From a checkpoint of a small transformer trained on Wikipedia.
Architecture: RMSNorm before each block, rotary positions, no biases in attention or MLP, untied embeddings, normalized queries and keys.
MLP neurons of a small language model. Each row is named by its layer, matrix (gate and up: input weights; down: output weights) and neuron, and shows model dimensions 16-207. Each number is 128 + 32 x the weight over its row's rms, rounded and kept within 0 to 255. Numbers have three digits each. A neuron's up and down rows have the sign that makes its largest values positive.
After each neuron's rows, "fires after" lists the tokens most often just before its 100 highest values on Wikipedia text that the model never trained on; "fires before" lists the tokens most often just after its 100 highest values on Wikipedia text that the model never trained on. A number after a token or word is its count.

L8.gate343:132126111107190106094150138096098151179120118136178153218056146111147163107134168089101131122153123162171089163120114127056152130132138103124122122097155149172185118149064074161148121146121162126134194180121150143085159098082085051080104160142127182119161096126093120125122123177079143082140136165139140134149119144098072109154102162124127108146181095117174139124141207151088124022096113107116129083119158153156170122141144110124126100147121169033133122110133136200151143124110120152096178133155124144117123121130148136176134101128166144139147174165101159093131150086076117134
L8.up343:091118094102105110118110150108141118132147157091124174164117103164143098132051112105150098123105127133167091127170102145138087138086181118096083126125157085187104156155140073193114069105121192094128148200080176089103114169108080135187101145172206112116180141137096124091114178113152131109135139078131158144159152091096096112156121148089124159166116078146124102123138161113116129138194170074092147106079114125115118118129166170118119123053099120119146121018143065132136107062219134107142140125110152131145101145078077134189142138116146202137123140126173155129149140147152081178
L8.down343:099185139141075163110222161179101147101172134155094117106142110087084176162100114170148148056083163108114125115119138144161144189134083136099063119158144125140149092171142095113076112117125080083101110093139108078108083082139100151138155075117117136123107127111185082088135132164198111200127117126163111164109172111114164145163098088079130100165102112132123137137096093077089173155101110123117097099104135140117114167155138091100106170107098095065104123160146146124125138114130124089120103125119178116061077176113120138143204143109164161170173100125136113142125192162107129101
fires after: " on" 52, " On" 16, "On" 12
fires before: " " 82

L4.gate271:137165134083162118074183145148067165159180113104101141127106160117035118205153110145110105151132144131100130117118143134122117061151136145115108107116113099129119124053179108191143151114121164118087129146184182147132101106129077115133150142115161071158142132188138107132152108134128106104041154117133151045144123117126102111101147116103076068139110141098109133104144119081130104178123147121082131100119109089061160146052056139126112116131139162168158133126109108087102123141118139147131157035090102072116069144148074101156129168125186139113106111102141179102216166139115150149
L4.up271:177149157111097117128184071115127132127101159118177133173099150120113108110125096142142079105156109055176128121090122143140154091115101111148138100102115084115126143123176070105144107123154068150168134119085111103194126165120097128147120165112118140108121146127125178175095155096206146114158109139140087157154145107122133142102152120210118163131122160118132086119107151123156100132166148139156161123088171098101095070130095114197139142083145162137171131160166060160088134136136061158164245099058126126173067128127074134150154173161083087125129145112097108103149114115169155128
L4.down271:120148172111138138110106130127145127142153179166128135096138059135098140132105101121032143075133151123143149172127107144124110105122186135125169094069122133112143119146133142116144154128139143156156121082158133156141058138136125173184189173168149128091135087148154130115169118129134129104071091136135150101064105148158127123145151129156172135146163200106074152111071135134128114145143043136091114132116124111066118095130117126156092142114160128216068129182111121200062122157130102181144177230099158147141084104158143166129136169093162149098134126109143173158112113054180153164
fires after: " |" 35, " " 33, ";" 6, "'" 4
fires before: " |" 21, "1" 14, "3" 9, "6" 8, "2" 7, "0" 6

L4.gate448:182117120104172070097194119130137133207153109153104200084143143104134126191110068111065128189127115149080166195137148131177114130183156122126144182119154153136210102126097202089162149099134118054073175103157092132148093058051090105116102149125118076164128115153122071067153083168112144116127126097139138109174196128156101082123124138141107156195135096169158055144146135096137118124137141104122119139113108131127101113098131167134150170113141121117091180121126181091128171082114106200125159091138129071149172140157154131159130128142146121146141175102139122091116120113146132090
L4.up448:149106130122119120124142125183128147101171178081152155112073105098129097125143122163127120172083122090105101200140150135145120210116121144135135134098063121164189151072130131080134163185177105123132117147126128114163108105136204152144106132103136096130018093128142124112123136148117167084142132132055159147153092181132117137090101130067139163149125116138187069127192107178159174146115124161096148127088102127119102134150168191112118073163066123112071154140097165137158126126169148094086128181127156142154142070120109100141131165125087166127100075128078159150118160211105151161
L4.down448:123119147128140120118111096065098141144137093139167111182134128132088145153172149139098130131193097136106118124096099143132086180125108115136176194101084144104164157139127132099165179174131096155138160130127163152126145108100194088123109143097132129165105156118154052024128125169146138140142142124089124093110168110118139104154101130114113084156157143156134100113182148192177117186144255147090110132090135131095130105175142150074157112144133127096148082113155107136179095156161093124175135176143126116123127101179139145178123098152122147143082102124108136144118153129136123090
fires after: " (" 56, "s" 10, "," 5
fires before: " " 55, " the" 5

L8.gate697:163150234115143150174147108132095117111154198106142141100169181140102117140143066195142165075189111193101167114135099157110096117130056130111114102161093115169129108085156165126113180057147136059144113102182106169144079081119123123140064151120166169162076174101133179099132132139100137086105161151146104163074168080148140137118155099147125151132106147132109125143158149108128121184163146126129192107127121138079146148145169159199136155158115104208125162108127130141105155167108145127129155081112176126089125107068083149104110076122124161183106169130128143112120183132159166150
L8.up697:159150157173120132133086102178100159092141114125149166106101097147131116159159146164111174096099164137136162155178094196127136161116092117054124103133136144146140144114159127110051130074086198023194080142115089174105129083136106142150126162137178099115099100175127137081127165136170165095114037113053153185147073087152106068084109176104065127103100179118115133119154123160140120136099137172072170134126097164112134110165123167164090102122111115102114206134120146126111142190139154112135150151090185134159125108091122059079060130116093120112104116097136151127141103072151121110
L8.down697:130079135111075111114105072183139145115131148167151142203118108181145110119162141092113127163114179133112148126107124137085148133147172085124098115105149148112188159132158055094172111129141094161118178119091147174155100123141143139116114120167147186144147086117111186091166086110148054129186115091102143130091113095141065161156129108175142118112108147086124147196168071135130092120097209140133116136157089168079118088102110111124106120117093128147125136111078114107163129128095100136162161255123115128153166159114096117194120174037137080140199150108109104162122108131132159127
fires after: "2" 87, " long" 5
fires before: "1" 37, "0" 29, "2" 19

L8.gate280:161142122083089138166160206174133148162130109051121144155069152178139186104134152168112145124174078152134086131144153119173118142098125163078089163170200205143157112136166145183082132104189100121160123168118093169114131125122129125074135176116131141169132139084120155112122121045120153090099187085146139154080154084069100131155088132108120075145167119116153091131127121112145092098120093117104112132137102087177157140151170106066072088154042098091090158126139143108143095111066136111157190063144103130139120095096115189119101121091134151164157171104094122124090197050118148111
L8.up280:098092116123100154151114101101128121157103067119131140130100143122140137134155095132155083140091176112179153134131116074135155117188144112109132143126109089015139155116106124120165083109147134113126060162092205157082132092173109154110112114122180107134062120124062129155151185144183142154124147113108136120139154144105151086145147134129122087141094136180130148142123133145095063189122146084126154145169189072127121094116197155094122160111122081100169122147179134135082152126148116059130079136078018149064124115092164106138121056092162126116165135107119185148130098110114149130
L8.down280:115119032145164112165091145109076072084098124140116181166062087138186138158119085126142163013093150150097052154060135140120130144164087085118100131153151044104115095081130108078118147087141149072185135158079084150078135133064165121104176098132089124156147127127092115116127159140104130151123192121181084098100171124153083104162108139161128064100103098149091127081086150148129085058160200135082121140153136136135129083143134166154132128129099112121127153171122130142150140088215199118091111193126109124098136124157133133121156087125162098104096103131080179141123124144135113129
fires after: " on" 58, "On" 17, " On" 9
fires before: " " 51, "2" 10, "1" 10, "\n" 4

L9.gate239:138127177120094174150130112127130131151153202176066128145114178120132074155087137072107132157182104091143104096060112148151102139155160109188120152180138173092144137103089188082120151155132139095108179127055107125098104131138033162155144142140134175091114158148164129094157097167123144034149162165136122059161141130151056091121158177131153166127193161136133101161108119132117153116103158148110151133175133172123136141119072124142135092081116135151148118103131149074146138142136128143101181132112147106098134081142113135168168150138119106228144169153033078120186104128150148117
L9.up239:137136159129146148164181079159084119154158172136141150196135148132160151174103110074140087174094164076122178179081144174104102170156209069134122144119144124107139096113168111141105154132171118154154154151153074127106139151177075105134041139130175154089051158178084182149114135090188122086130087083143105143202137126170160095110124172119110166111051135100113140100194113129125142102113147174079107135147105176095131151118071147102132111092065134167114164137135160067143180087093098055105134101130071072107172166141090139096133180179165102123127127151145102120115100118166148106
L9.down239:135134112131085177130095074181072131152155140106163087153094155126155130168125071096049136092134111063104165158100134126145117161117131116123116141162085131153106147140137134093183132145056139170141180145106113118146152170130096138131142139171152117115101108106125145136120173139118118136143064160149059138070104183111140137150144134134116151098089157154149048168110142170089114108119139130167111105162126110181126119107063135142119170093123122116042128145116141090173114128117149146218164231164141095134119134143093128102140127172102084066099140108148143097107141112112114115
fires after: "." 49, " W" 5, "\n" 4, " John" 4
fires before: "." 55

L4.gate371:128165096091167109080142152083128092176096161147162122075110067119111135121155127112131104134076136140125160124102094097246088155138120187195132109134144172152124128121134163150104105113120088103167125166072085101148081135107135137157125145105154096121131144119107149136107083143139073131141162113159155112071175089225079087095119083173125080088084113145139121132193163099150107150117109185128099128091186129144152112121162091132200109087137137156188185168121093144106185128135076092192117108078087109136068083137176123175065106125136131081118141099110079085168100135113150114
L4.up371:220101188115148149133147141120114144162134164157113095195130195151121109186185147160074151135151092142090106117122123135073190089074140138116170132102121083140159093143136182113099137135108208071130150093084135080082115084191108203150076136139148089130132114157147087077124143161137135116086124084126090095122117103141118091120094129102145136163183114135101106151167143122156154136168103145120134116139134115167098127205144147119126116139197181156101145129123120148149136042090119169125148127130116087134157154097149148179086222064097109104124152102136192222197126146144171125
L4.down371:124128086120188188149096135125128141135128124072169162079086155122107072087112126124083160098215095101223108098133103147125122142150123178101146081148103084089066095180074173102152150096155116105205196158079135119091153175108176135161119158135159103105161134144099090113098201146097133126157141169114100088185082121150140122215139115093124115112180122076096169130115090089163130162078169123156085132164097105105122135134126091077132123112184148091140095135097170161131117123139163075150132143130120123138145099112153135119136136093124167143133128095201077144157106090148099130
fires after: "1" 27, " " 18, "0" 18, "–" 17, "2" 12, "3" 4
fires before: " " 58, "–" 17, " |" 17, "\n" 7

L9.gate357:131095118096160125145157110101149124173106161142105083121119145077142160140163159160090130140113127165156143148119136115135162143126093107155167066096127176132094113084133200093144119141158093122190126140052126103068125128112178106098197168138169188112123172112135144123094128096116063112106144089124178108123099114189119171179168104128124137082168151170132094118141086088177135107158122152120149099096102129190103143141098105069097132118110171160068131129109156169116121101139109127130105042152131130113199078156118175112115159121156129080094093107100159141184176132166178167
L9.up357:096165160134113187145188155201132106102115104100126152134171193162109109143148119088140124131103089159165085163072119108137138129144153114069139096119158088135134145097133126123126168144130153128086106124111153154120176032184102133156126075111150163114139111171171143130228078182125110145155166141117107152116127131076133113106193161076140080135174158151116088157110133156147170118144128150100203145161120140131114049181154145139172141125054113096171110136053161157122120168134135140134144137124208094210155147111108106125106079182182082154155139158131085110141109087138147093
L9.down357:153070148085079063113157116150149084153131133170126091138128191147134159098133092128123147109066103160134160075114155127139091112156152132160115112181156109167050121076150143114118089064122139141146073086073094140136117110169132142134163132148113116134117149144139087116209115117138127140071160150127121144145132159064123085073093123097081083110119105159119138146113156122174126119124152178098141193151128118117078162194155130120081086126115167080169143143155141138103147181144182150128133172189112131074165137131118112149174135136127109138130090110169121100213131113148161113
fires after: "–" 57, " " 13, "1" 9, "-" 5
fires before: " |" 35, "0" 14, "3" 5, "1" 4, "8" 4

L9.gate252:156108162121149127135164174176120141111189087173092203152111121114093104124142137091115100133081131105125131139142135122181070119119151131193091152086177161181085103149057165120117050044142108148133079102133129095125089129185155101144077154133164158145130199165136159196081133117118104138124145098144201179131078128121167156115167139163109185143109174100149104174149137115089144131152136095111189135120116070094115128129124066116141193115081108126216079132168109120090164096146142104124147059136128078132140121132060153148171093127143137129187135149094153079147155154155129114
L9.up252:167106141149101101110108115075092151135155149153117152151175077137176168120128119100150141190114163119075111116161218104121111096140097117125123114119202113155098073130118121197144114107080153125126173178123125182125129109157068138159132171118082124087146124099163096142101067143092121113157112191137143045162107152160116057113142133172122222150197185110104130178112091126124114100115116135119045166125140111166164102049077077135148136075135152126161090143189199122125077126101103102112116137089151123147140129104102175152115106074088158196136070150151101115157144097117175087
L9.down252:138172175186071156139144109126109144081118188160133190096130153059173125103094111112180150110128180068121093154158168092140121156149137120194150137131168138096113164110096155176171157088107145096153145066162169123101129156101127122133131138138112182115147159122144123119114144123101121117118100146095126113103216172138192116189079094110105140134172225089182147111115151078123119151106255148113086130111147102164070157095158125141122108137130157146188144144156152111148154088094161067145180215111207105103096127086111117121162127129152132131110138122083143141156147127144156125
fires after: "." 48, " |" 33, "---|---|---|---|" 7
fires before: " |" 39, "|" 23, " (" 16, "%" 6

L8.gate247:221124099091178088154197133132127121161122129126132089109166129096137156172055113169141147183174163138130080159143116150172105092146143107145128101142107106119178068128146114080135133134140113146159141114140115100114097134063145172118130170177074100137104143163147184133137150152105088131093098120089173154101145122179107102132106070162212059129128144122115138131107145107175106157144142096175090131118106134082166129115120176133162097177121119178104104174170195081108170167160061116117149078118099172141127111130141117118080066136145136154168164126103164110115126190083119116
L8.up247:111138101135104108104162126120100129051156137137180173162119115152116080179128138178146122129101118126137077136127109155109079150150161138128124087136122110153089090141171102126155133121090157126150119119129136104055129146174093074173115087124172098144124116161121166107142144091139103147090081094054096153205101116124080095131072189109110109161185140156102124117156100117151066081242139131146183177147117152116156035130059142134120166108125138131159134105163138172140146077204028121125125143155090110137105117139143095146104089135133104095123155127186146134054123122111153098
L8.down247:085143146118159114083130192114144080157157098130136138125130155088145123108153113167106094162126090154128135116092125103165138182131164165176147151093165095113136114167129114089193137108130140171157179143120142115108112118143136077109189156137180124148111126172159139151133112190194138118109086153109095130118153147091086150120128140081107087176147185101124115172115128162135126185143255180127205129147099127164118113098165118116093096121130095094158052108108120176101135060144110116174160189164168116113187101151065113151136116101111152162128142132150062105130155150107140154
fires after: "2" 39, "\n" 21, "." 6, "As" 5, " (" 5
fires before: " " 39, "1" 19, "0" 16, "2" 4

L9.gate360:176089054163071151138099100217096202113097184160121136132149203131121137150091163082127137095174116090136107140180106101141128182128118154134133126153117061112149141110169165148134103117142103096083110180121098079150173090123129079169156139114122126123108176150134138134150115125115120128125140171103082111146198105127080133171114125098087123120109128152181080170140108126119144131108119142182111171108132155149112151145159053157164113106162052103084106053169109096119113106090143227173145093141141166162156127087103153195151131142144153145170092125055120185119149166153111131
L9.up360:101210158106112099091142106163147132137168167138113136123129127125146159134178122143097036156168116125125133133136123157111169158157132132128141113070142115176154126061176032040073116123201143069088122105165120157110102117116126114083140146154106152153114093061132118104114150138138127165113116177057179156123121123126168105107076139107119198123177137177116144120136136106138140163122118134112163134107172109082124079133095091091178122111068155131128143185146113120099133130145136104097156146132133141138134142110117156111096151151162119111051144167141195116162148187119171070
L9.down360:163114152113105156071082105165140107143155194217170076137180108075138198169087143124089156052083074126221134181077129120113207196106130135119107099097148085111100135135133168090120166140121136121113188092185142148146171125169129128157124149164143193142121162103093121132137119107111143075119062115099074119138097183128107144094131159109157156154176187098090105126151108127105146145112115113088110141127148103082119147147192120121099090150122125100074094159135126149092081148136113163174120094112137098116133129159074091108081127127135136112159091079066124174186140149145119111
fires after: "0" 38, "9" 31, " " 16, "1" 5, "8" 4
fires before: "2" 39, "1" 19, "3" 17, "4" 12, "5" 4, "0" 4

L4.gate249:109124108104208122114141128161135157156079156174111133164092177116090183150154123092155129178146099106132150122124103124167128103178089118135099177163134203114156114136123119094114149085134140075157136098111146165158121141120146129084116132115136107134148124111102129120105174129087069157188125159179172126140140071172162112123167083166123116075195113124147125136162155095154116128101136135105143148144158106103148094059090106127066144123143132109158146091134110138094149139097117128107131113199031131131100140144120174151099125152135139109099162112064153069140064147083116067
L4.up249:077122162117140107149102089085122129167160124151111096112111092114094036142125150123139148095147178105190088119123108134137129140128075109119136110139121100140207125090192127101136128103183120180118123110205125148117074164098117136108150139115189154100100110150108118135207147062109120152071078152088099148157107181099133085124162115130082134110117118128132067160128097158139114100191109135080129135161093068193110127151126122099133130143127133159100165152104150155168147099087125119103117139160116129136120130018072107103104163139093049081103157167106114123132135099105076103
L4.down249:070064090176124188141174099121120101135091084126161157150119122103115100159118124217152135128123163049084129111128121111112154125154158169113128123137117039106109148167172106079133127114157161125132141156087140158100112089159114123111094139102119158107103133145118168080148154077120159111142116200100116184099188162097117122090120173110126148135078133132152090119092143069115137140128130094117146148140133126068100162132153119123148055080185120091108086145066075081136072143199106142082086129137102171166093149128092091066134118147142108149131106145123149068169153105153107096
fires after: "1" 16, "4" 14, "0" 13, "8" 13, "3" 10
fires before: " " 92

L5.gate140:127141140124183165130135098142073145126167148112103163124080151117063170137094187097123095074186154136159159072062175069130135180058071137160105137121132210128124077115099082159172101103132117140121142099177111149129086113085102122171100155179127100120116152118133114160120104109120098094075049178135141109152080093097072121141112104145111101149103122093108146114106138125158126136137099132166155090130115085150156076066119086112130050111105133189154124133177107117158109183084107127165173100114172127151100113123096189141107135133101157152200175131152149133125144097148109102
L5.up140:135156107125122125140118100110122178068116154164122096113158093161097131176107156122157148079198109123152111098130152184081140153070117136078156101152112149134133127192038103166196142087159091179097106145111105073126168113117144149108050154120173131141097122100197113127134128086122180166179070147112113157151092176155127159135123114139108120112113133116052162148136128127114162205083163107100169110168087149155124126144075106162115119109116133168121136106174141148123111095127127166138174150120156106128135086093148106149085136103123119111175059104142165135149107121207107167
L5.down140:175095134120135122130139126106156165066109126153099123095183149198189115118131139138207122126112091147134104127137139166114166118069159132060124075129096087168139087171158181084134140163156130134099090079103144140162154177138109177123124147105090125130125180162114143142133142137124134085142166177110150154141102126086136086182138163167135162058094120130115165182163078136070147147124165137064163117129106120128145196161160134207118203082144181085161141118153149130128110074152155132145157167100117124180114108139142062104132196111141136100171085099124174095142094060148103153
fires after: " " 75, "2" 6
fires before: "9" 63, "8" 12, "1" 7

L7.gate447:152112077152115158120132130109107097116139177168135105091212166173152110147132138180105200114168117129154101103075177161090105188124110133087106117081128102162187129162127133112092169090184119152145127095103136153146113108150186159092132145099117084130098176041082192121141139108141082144150149074220181128085124077104170146133160076096139157141089132158145135118103214089169112140119160149087161111154133178132113089135213127081137129140121121171111105142111127131116151166100192133124174052164158112134093118113103155123117038152137136125146157119130099085093194069153152163
L7.up447:093134113140098149236130111124086115138161195064104192106126082146140147078126124162147170143126111124124146135124126158113123138159139081124145115117091114146194139165204128097143141142107085153146124140173115140128102081094161132147136123116121123140127180086099146109144155190097191121199125149088119099135130126114155192144114110125116167088156093131104071150103137109140021136104107087148137174110146174100116090183072129127146094162116161091090110138165103122143099149184124130138116112124186086088161104120164104062172107085091155207138223126133125126142167119175143166
L7.down447:085137164118193135151154104108130154135118132124137086186125098139123094123084126093133071198120090095144093119108114074127063107152120116118169174090199191160131110148104092176137098127104135130104113130132136127129089179136143112175113133168085169131135147110117146143156119124170118126115122150101073179099100110133119086170101117159128132104138146169124094082157135181091150105147111124154089107100128136144117144061105163133165119123136119154164161157148149104123143089155093146171119202120156128188196140146084113124094070135176112017080127128096168216150107108093122136
fires after: "1" 17, "2" 13, "0" 13, "3" 7, "4" 6, "5" 6
fires before: "–" 21, ")" 21, "\n" 8, ":" 7, " –" 6, "1" 6

L8.gate256:146168115104176104107124169116090113127162138185117169112117144120105079100070114178139174169119164098144134138113121138149147119141134201100128085202168170136160153109192165153124145149146176071104098119151146182110102152132117205092098151117151089112112126088091116194124104147131191117156093156158135078143129154121147210172127105179150118152140164073133139144078145141193100139098121143124115147131160163147160130116193125193125144151118148108092100115129134085129164066130174100077181110070159103148116132149118160136120111176145133127161192097121133097134121197106104138
L8.up256:146191124120113122108169144128113123138120078096080143191199140162145155150115103123134059146081096019136111112093135168108091105149149099117112114110104095094079102107154153170152084182134129149162144148172137125125120123144132131177082147127110160162134138107173190115192162195090118131124179092104126103163138155124077103110084134182120146163141146085179114129100117121087164136120140122151144193148119141139119166068129172146177178110178137142150144122138183096138108126116158104111150132190130153222154071098116105127157098090179161152150170143130134142117140104170107074
L8.down256:111117078134189121111173124135159172151154130080121190143120137039158111128136119140142142137081170154132145151097130076131157139108074191093145223085200082062181104161130127074085083151139145156100058126120093195137136117134150150125064165107134177149151168105151156211136116129132130077163147104171125148171147215190101113115183126108128093139150165181083128094118123139138076142163133111079172180137144107062154167147091076128126145111113123131093134170176170122107124130095138146126151066108159100121175171098104151171076150130161125168139178094158134122169113146165150136
fires after: " |" 86, " " 11
fires before: " |" 36, "|" 17, "|---|" 7, "%" 7, "4" 4

L9.gate611:153154088147120137124160081169119107105115165140071096118183143166089118118151093176112109120133168162153191131109124164137103156131141150106123103185128126126146107134092152135206086096116060117115044057128099145096085087174146164155120172110057093161135178155111180146113149107112117155165141086103107110145164143139096123085125084128194147117140172086147150126122120120167107096143120117123098135105116179135080135182130126137138120096107095095074126102145174176111124089078089123153095060147181107116171080097121135125076126156112103129218109147155124105163181148168063122
L9.up611:118122120124124126201157162107145166108152080129124096119161120124153077134187164098159066122096115132081134132071073133056154130158166074086175079163122117103131116159112094106162103198117125151062127172059137121105126069179186131157130075133114079148093162169088138162138144102173146122153132105116076136126142139149032157160122155149175102112069143155180093167140136128157188070212147081071185138093155114109132127147088113178076096126034126162144120100143131188084091107135081107157148127173097179139139105040106094158176110142127154131151144137121126123112145124114101134
L9.down611:117197092148122188131188191155141122086145145138147147162138126096108088076151167112124141151135147104118131177160108104100155088147113136138170075117117098159152162142181036116126105146137131174103107151098102099086128071199145141116111104110143064144174126132131163067137096174125091126117057061185117141159129094105111140099117107169132094146084103115075055127098116159139187159104115121084119111100093146071115120135171099150126112125093128128156081151129122118159130085135165146137126201164113119145218210043167086130201115155110114118159150154120122138130129106098099132
fires after: " " 97
fires before: "9" 96

L9.gate246:117144124105180128133159110117110157152143099134137149166101211166185104170167145184073124131139068103085107111128117168130084234174147157086092108092138157084120124102160097109138130187104081136167186142156143072142130110117158187093167075137076117119188137157165105123170136093122142126085085114109133100120178086129144110116062141098126105149116085130166156094148126094141146116135123088096173067102167131102169057124149133152135124118140085175132139124076113147102131162118049180111127124083070117092139103117132184157133097133120117159126139128139127147124111131196081077
L9.up246:070124163078111125103127146148131115093106097149098130131111159095053195096137143092161146120220160150160137163173133144190136078145156110113087083179126109085143138130190061108134128171183115154091135128099096133159101103139169123063169122117105148127180107074098112168102146137138147142166124134164127119144100107128146204143148122139178176145111154117120149132067127131138113120090084111159144150121099082136193157106167095149153122148141112112118085145125123143060107151149186115185102140150161156156117173103129119144143154123163087179147104093090144132127114142171055153
L9.down246:157146168178099114160116017126078113123116165123167125127127168125136140124143129153153098109115129103152110137103110137078100199149094149153172097139112127179096171102086089181114140145123153117148122120096149110124128130191124066109129125113149200092119101140153206144068098151157138166089152163140073204140095112159120106080120123144062086182143133165134087140173087108128129159156092137160066116134170148115124100107218148165113125094105117095067086132126168196156169159136145152081143143151118118162160165161119114159036088134103108148111142133128104147117129103115141135
fires after: " |" 31, "s" 17, "1" 8, "9" 7, " " 5
fires before: "5" 17, " Romania" 17, "4" 12, "6" 8, "3" 6

L7.gate429:160138109154190149074124127149139147155121119126097133148110102070121098147158147091096099195124126131137175121122158106170138157196180136121127141121101071063154098142107155169138128128126087181124141162118092117094141123136074118113124119177082130156101118153186187099085137184111141121094159156138144092071123121152117126084116145127124139125122167116184161095147176128109198087156100072154156202111089106157141170043086168131116136129082173149106151119169121148161169150144125133179076112100145034171169102103140129150150130157160173143155163084160154125146187116129091158
L7.up429:131174131067148179133062114161138172154169144163092130162107125133119079071187143174126084050186157107114055119105134119096145084150200130128119063129110178174147169132059107119110117137133105122194186134067144156105087095149160141106109178113153149092090136117137135126103136114126119105164110141162179104119075115131141120147247097101119130162147110087160131112108118095136180154077123120118122149047154113123145081145078138165124085094113177128133123085116088161095097135144148087182146130082075074130172163081126094095208100182096099154127144141120107141141142160099118139
L7.down429:105160107102098143147067152119124103125105099133114148145124128149138135134163142112158103149134136133112122108124171136116114132170084247092104086023067033109083173189139154129127133085152145155091123161136131051144139129123082145127080121148101072118132153119139113160168090222105156104115121076129127092071106144169117084144071163177077054134117112151087115130122086097139141116098113111125112094083120145080131163090130140113112147162120149158094134083161103116121117158184120147132114129188136176129159116088146100194060102108176145145096180097154080130135186092160164072
fires after: "9" 57, ":" 10, "′" 9, " " 9
fires before: "9" 14, "7" 12, "5" 10, "3" 10, "8" 10, "2" 9

L8.gate387:167164124113147164103191073112125134152123174147073104095200117099146116119055117191137118114179171102119159142127145154086169176076151184094116147143155141135113149105089186104138166075160094088134150141147071139090159159118165187072078232136111116156113159090121104111160146109165137086110139171084120132118180130142101114111145142098143160114095152124119134143183147104115115084151146125131130162145160101136100124186143178128105127143177175128153127191222112130157125106136115086088131093158078124127090066122137138188133148146173124108154156133148152092118158081185152187
L8.up387:087123159120098127179137104155103113131113092117154226110109149166130112135118160142122165125121115123096102160112156162114136162069185136114170113092146118188122090056194125073122156136091150092113119047166076192146132106119134092116108126120113114121146138123059149102134184140085049163143127113121176115161148111135090075184104134106135114106137122078117164167105110137140177196027138137140102128112088115138070055163141110187159096165192125107123125112127096102102128152180131121135189140127083083102112116073118153090107136125176117107146145153175102127196143144100103131
L8.down387:135097115147149083112095090150126128151122128160074107124125118132120075168112104150131143148117133123099113096126110138108131096073139162116118049146153148084128117099132086108057216118099158146158120099150146122085171130117106129104110093120117120154120161136152154096114108122163148144136110131063161161110142183130102121137111097085158102151171098146130121081095110114188078133171239141178133165163124138116141147150152119144137148163153125128104158072085152168116177140057161109119128209098185135061127086056096083157137070134140162149136072085126136146169141124179110095
fires after: "2" 48, "," 16, " June" 5, " War" 4, " November" 4, " October" 4
fires before: "2" 35, "1" 32, "0" 15, " Tour" 5

L7.gate652:140091154101122144052150121138081104154110183127098106133095168158126154142093201136090132151100104089181123114117100130101106136206182168087158173133179103151136148079064167135165198170136094107186163106118140142150158063191132114150102110109077164097164200113114143163102150132122156146119147179121155066117099123135051129172125138097099158116160164120113126162157153167165125173111082137151140138115107154150115107156134032160144146137148092122114102157118122036064137145093112087094161077142111125092103118154042107151085131141118145198142081143125100092130160170142161111
L7.up652:121133166127131100138128095126083118116158137175079193107069116164126108089076075137136113129161119071112185094125099152139174171158139153126124143093095133129123084104156133141184145149200130097109112104106123147162114109128120147133086150137078144090189142123123104093179091045070160085161122136136180103167125135147070111083133160113111173138170120137084131141122107141151108145164157144138193075163113148123149150169061110147170120094117146123130078129171107085100118105149181137170188107142199175080111101154098107158141109157131084172095085191129162166171163201138111145
L7.down652:138163105129110205135125080177115066126177184187118151109148089178191120133120138187142182122103190086135138166108063132087149113184148182133108163093108180115131082079142136117055152076076125138092176153130138166085149155148110095143114170121102137146113112133161137112090092141062115106129096095118136104191169161110144109073174134092147164167165117133161073175156108111135136115179105094082174138194148186145103122115134077132112117144103167178165146127125115057039116122167075146151131145138087129140147131111140128121122114173124116135141146077147087173191192184099115062
fires after: "." 62, " " 14, "s" 6
fires before: "." 56, "ef" 4

L9.gate650:154194141051181116121126098146116184076099087140124175123097182130141141164149120132118120123146083138155177157076159104176127132030114137125102120106145126118127101112103167100199107094114168143148111171141147134131109119155140186193098148081107154132068153110136148123143136167173073117061114133109097096138178122085132076125167127067106133127093169118133113151068098117101107111103138153120107137073104092161083109132121126085137112127098125130120132123159113117106095135118109104115139095100168103142107175172171053158154143148094144143156106066122169144102056063081083160
L9.up650:086132139126110117101144149119111120123135131089113141112132083150095136162171130135095098116124125174111121139128077115078117143136069115152094116097122098169085068126104122126140171084154128130139183157149143112132091156163208103151073115122146121168173153138121128135129132162242094134091143086107132136117151148199142105135130094099085063136143095159119195119172116118150129103076124146082123125139119128120115094090080165108149132128079076126148180087082100123094114117153182175156106118096168158226126132141133071115175104084137109086137140152163111163079144114153154139
L9.down650:165140128151107167078070085104133113119109170166132065151180089104146160091084125148147156155111134161144116159154155153128121125156136114091120091079158157104141120138188160091148146165138129108116112164100127146127153104076141144108077171146171087118139115145117217117142125101227130068160104076154159148111117105116132103122139097162135119176119126124119107108079110208099126091171117132086022114124095140129119140137198102168169135140099116130113111069129184143108093077119116073177123234113120134082164113124075159097113113122146147146135136095125144143111241126116166134
fires after: " " 53, " on" 10, "2" 7, " |" 7, " G" 5, "On" 5
fires before: "9" 37, "2" 13, "1" 10, "4" 6